Weights of a small transformer language model.
Size: 13 layers, width 512, 8 heads of 64, vocabulary 47913, 89.6M parameters.
Architecture: rotary positions, no biases in attention or MLP, untied embeddings, attention and MLP in parallel.
Training: 870M tokens, 6635 steps.
MLP neurons of a small language model. Each row is named by its layer, matrix (down: output weights) and neuron, and shows model dimensions 128-255. Each number is 500 + 25 x the weight over its row's rms, rounded and kept within 0 to 999. Numbers have three digits each. A neuron's up and down rows have the sign that makes its largest values positive.
After each neuron's rows, "fires before" lists the tokens most often just after its 100 highest values on Wikipedia text that the model never trained on.

L10.down854:504480508499508479513547507489487508478509513461469461507479477502470493545478488509528480454536513532477512543485472485486484522467508505521487543482515507485511480515523503479560469482467526509499508475481512479483463486516499445513516536484468514492534491511534463524505518525496481505498486533473515496503560518491487517502551532471467492470474491534478496499502486462561503481474
fires before: ":", " of"

L10.down82:522546525507472494494483473478472492536473511482476497530422491491497533506449526523496530515509482498526528521505534508514462506491498515462506507519506509541522511491528494498474531461478523486492484460506532470480450490469473477559461519516487502528489503533546511542516523510496453522491473498490502491463505479514493463515486488455503467513526485483486533503516524520488489502513
fires before: ":", ";", "\n", "0"

L7.down432:530529511456489538497477493502468562495481507507485487475497462504550462505495492512503460512540487484526554527482506525525536502519466494511481530480508447505476498516494542433492530522494483499503526519467522494504544522532505501490528498502510518482499459512451524534524476497462487479517511512516512507488504541508519494480497492518508511520563487523480493470507500534482488514491
fires before: " ", "-", "978"

L10.down808:499513516475505499506497479493494452538481499490510509488516479526476518514502512528505525481500475508502460493512494501508487537493467525527532472466507475499491503490519522436565527501494519498518480452500508444511568518498509447570510544495496517488493490476467500488537490484501416466509499480465507465495493521460522494510481515468513468488530499463508537494524494504502503511520
fires before: "\n", ",", "\n\n", " ("

L6.down627:493473518501526490507482541472518547522498502487541484523518546513496513485523481446490478496513520464508518496452502530492500493484483442489490492475494489512476544561480506495525496500490508521527514490508456506536508523538511489509522486518520508478465520490468496521507472508520521522451468448521570501459505473519475522551449467517519511517480468459523499477507542481494496523521
fires before: "8", "6", "9", "7"

L7.down604:505497514501505452482490478549521559497491513440478536497482486515535528473499477440496516420535474469452488501491502536491510508534511529495490497490507498494504448460481508540512473480477514533478501554459479483451537537506494501477495513492482476510490473467493503485540507503475504562516504474536505500502515509475510486491512521514464474478500499564504499446512472506524484436473
fires before: " ", " —"

L5.down227:490489442502506548512536518451523523485511469505508528497488499491464506461487458503540494474520538489488493517511497505442483483507498472473459506523474504516520508499514510450537446463484528496512493497491481507511482502491506484475511499493471504504515459528489495514529490482524517493515463511475485477517518501528476504533492503506509504476518499524484488526510504520517504468544
fires before: "==", "===", "-", "|"

L10.down37:484541504518456512484506492522455520532513421494519477499500550495526473514504508479506475471519499519532509505515476497518493498518532512480505492482508513499494498538525502488548459504492481517477514496504518511490528509504538529507502445480461481482536515517477482483484501489482509506506485495514501499469517468569530544486492523498525524503473470497520491494487491510496507490539
fires before: " ", " New", " .", " L", " W"

L10.down31:510513503495507516472492467516503519472553518501498510531529563559442446441467488521506480494492475501528480483535451490446495482486484532524517515492537503494506489506525478477526502513528466527491539550515502509513479522544481479506455511522516459474495514486521489462488483540464514480518501514479470470487507538480499513530502485510495514533506498486473502488476529483490544508516
fires before: "196", "194", "195", "197", "199", "198"

L7.down1084:495497496475510528524481489526483455492495483521489519522498474521525540457508448525506471497500466498539502483469531518530477527468514522542478505499496498485538486454518491482507495477511484468498521498484485452537526502462491537460501487490496486467479529452426526476422509476506491488489475450448504497464530473498503501486498488507471511518532471538491517467514502536514478519468
fires before: "202", "|", "201", "•"

L5.down236:503486491475510524492481526488468474488513515457509473461481469468494504496440506490508508512491469496489522478465511499567524511499491524525514453506485512498478482490509516500501501491528531441512466493494483498518497489538536501512483473517487528529511527480538523516537497508523533493452518484487448495503500520484487514481484512469478475447549497508499540487521475496532482526478
fires before: " |", " Reg", " of"

L7.down205:481493490520497510498519438484511499512488480487457502446516499486489491535482490491532512469522501530509513500540514500504499518503514512491470479495478495441449546480503523489496546512523502507505496499483485564481531540494537527511479523486488457510507529468512483491519511506478490490516534525524526486494489489470527514486516521501504495502510499469469482486494494514470462542499
fires before: " of", " to", ",", " for"

L10.down385:471502432556509537498463488474467466460474480486503492528480493492527542520547469464497473511511525546489492482509493503499471498498457501493496468501478477497528477527506505460492498481509501484510431506531490498491505495492500484507464504461506521458494478486441542527448477507510481474500508508495514516482533533495536501471491545560502517499499491503461491468503456478527486510500
fires before: "1", "21", " —", "11", " —;", " "

L7.down1002:494489491495477528475473500518459463516511460481555486481499518496497526509464491504525545486515469517484538532517532510517502494490471536521522492514477522442464495453497528519502504472496486511497485453479471511448507507480503535490531503504533473491486547517495489534519459463487444500454505499468511483510472499486510511481516530484489516466516528549469524472452534518487485483467
fires before: "|", "0", "1", " with"

L7.down997:496462514514494478483503524500471517490529504535481496506502498504465497492473518424487501526504494497490465478536497530496501546508500505534475505500525539474514516480476495527547487532509489475483468499467462487539508492453503522517439509506507482537490473483502499428492498515495489519472490478477518503538493465509500495512468499529525480543467497488462506552507511512521478516507
fires before: "th", " |", "-", ";", " children", " –"

L5.down389:488504478493513532503489477496464497492484474507458452525535480503550486488480445516514529492539528509483493499518508468515452501506430492460483467501427476468468472524508475527496508486483493516551492523531519556512509460519504510508464545512474418472527513498534528493474521499500510500474464483489515503515436520499532519502483519509569503519476525512518503468504507507480486475515
fires before: " the", " her", " a"

L3.down623:493485442464476513484494489514486481488551477495503495513504463512482499493532521512499518470475484455501492525463502478493479496531529483503510483554492481518507462539485485483476497489526471502498469514509466520486508492531478531531475512484455532490505496494511492526511492511506516492458544514503494519451513476562582502489458482474494516518487450538487483459476519555489487509522
fires before: " |", " Label", " Formats", " place", " Feldman"

L7.down504:493555530454495417489500499512482531515504514503512450504481467523501527466501452496485513542512456514492506502495473539546500473472509463496503526511528487477512493439460510495468508505498539505499422476500512539514517512508462493466488542523485525488494486483506523463504497490503513506510492486501476487504527508519525514516498514455479494489510479525473513495521484469486500510486
fires before: "|", "|---|---|---|---|\n", "|---|---|---|---|---|\n", "|---|---|---|\n"

L3.down1290:432502499471519469465496517492497469491536493531527497503503468505523476490459508447524453478491487503473482494488475509498493468520494493490531399475516508516513456494526473490498508489527489521512496518437470513503505537497468493489499465504531479480471485484522490544513475538515513518528459489485533504453541481489529501515507496500487497522517540516456509487505499532536501483492
fires before: "==", "===", "•", "-", "The"

L7.down701:476532466510489473482483511512529481510497489492499526493467512541500481462511479468519517480538511522482515528447516514487536519491508454479490513499488468487509515482474509508525518526522476488454433489516475490462501509503516504532470491459477510519504516497456505514477475554510490474464477493512531500488515428451501496510478515485515490518502526482483487504482482504473493525498
fires before: "|"

L5.down50:468481483507476498523444477486449520553534464517476469469573499483527551521488472455515516521500492528511491498422538504533479504486491475486485500508537473522516489503461505518465502515515501504531477482527511516490503516493545499517484504499500462527493464520504511486518443511542545462480527496485508500506504479504490489470487516494478520429539481478483551475513561495496498492476
fires before: "201", "0", " the", "202"

L6.down465:533482510506510493495482513490499505502505532483467500461474521508490486467478515495500488488496487530505517502494506483521544527489482473508548532489494506500539499496513492465437464513526485536500487494514512517512478486492544560513524505507516486504475459551469522539516479510467467485501449507524465511498517519494491500533462466515497477499491515522516507513496474483491512492528
fires before: "-"

L7.down114:495528516532523483511483503534521504506523473490480496459503460493525490437505484492528441514514478514498546497491506502512483505471454507478501525489492536503487461518511473493478543498524514486464498492511546493446514489513514532490514543512457473482481486523531515489491505478464473478503496526481495526523471538490493472470544463506524534526459475509469500496490534528537497511523
fires before: " the", " his", " its", " these", " them"

L7.down678:499551481499464480480475478492526499499498485510529522502496500496487468468491491496483484551495502517482506498501479502490510485498488474513509510489507471510519539468504469502514491499530501473511440540478518495451504467509484524490515506494490528506529510504480479491464462494498453479505481488491479483501497494512470531486515489482461484488497491531527537495492508467478516498501
fires before: "|", " a", " an", "-"

L5.down1273:500522503518499477497498536489496516538479518500479527405486502479506512491512513537472484534440476516522495516483526507492459519516519485508465522471506490518505497523494473495491516464512518515484524492544526519493472532499504503515512486456477529490525487475515501464601501513482468498495509492540530455490477495507455451520517487472481486500492474496474511478484472521507434537473
fires before: " ", " +", " ±%", " −", "%"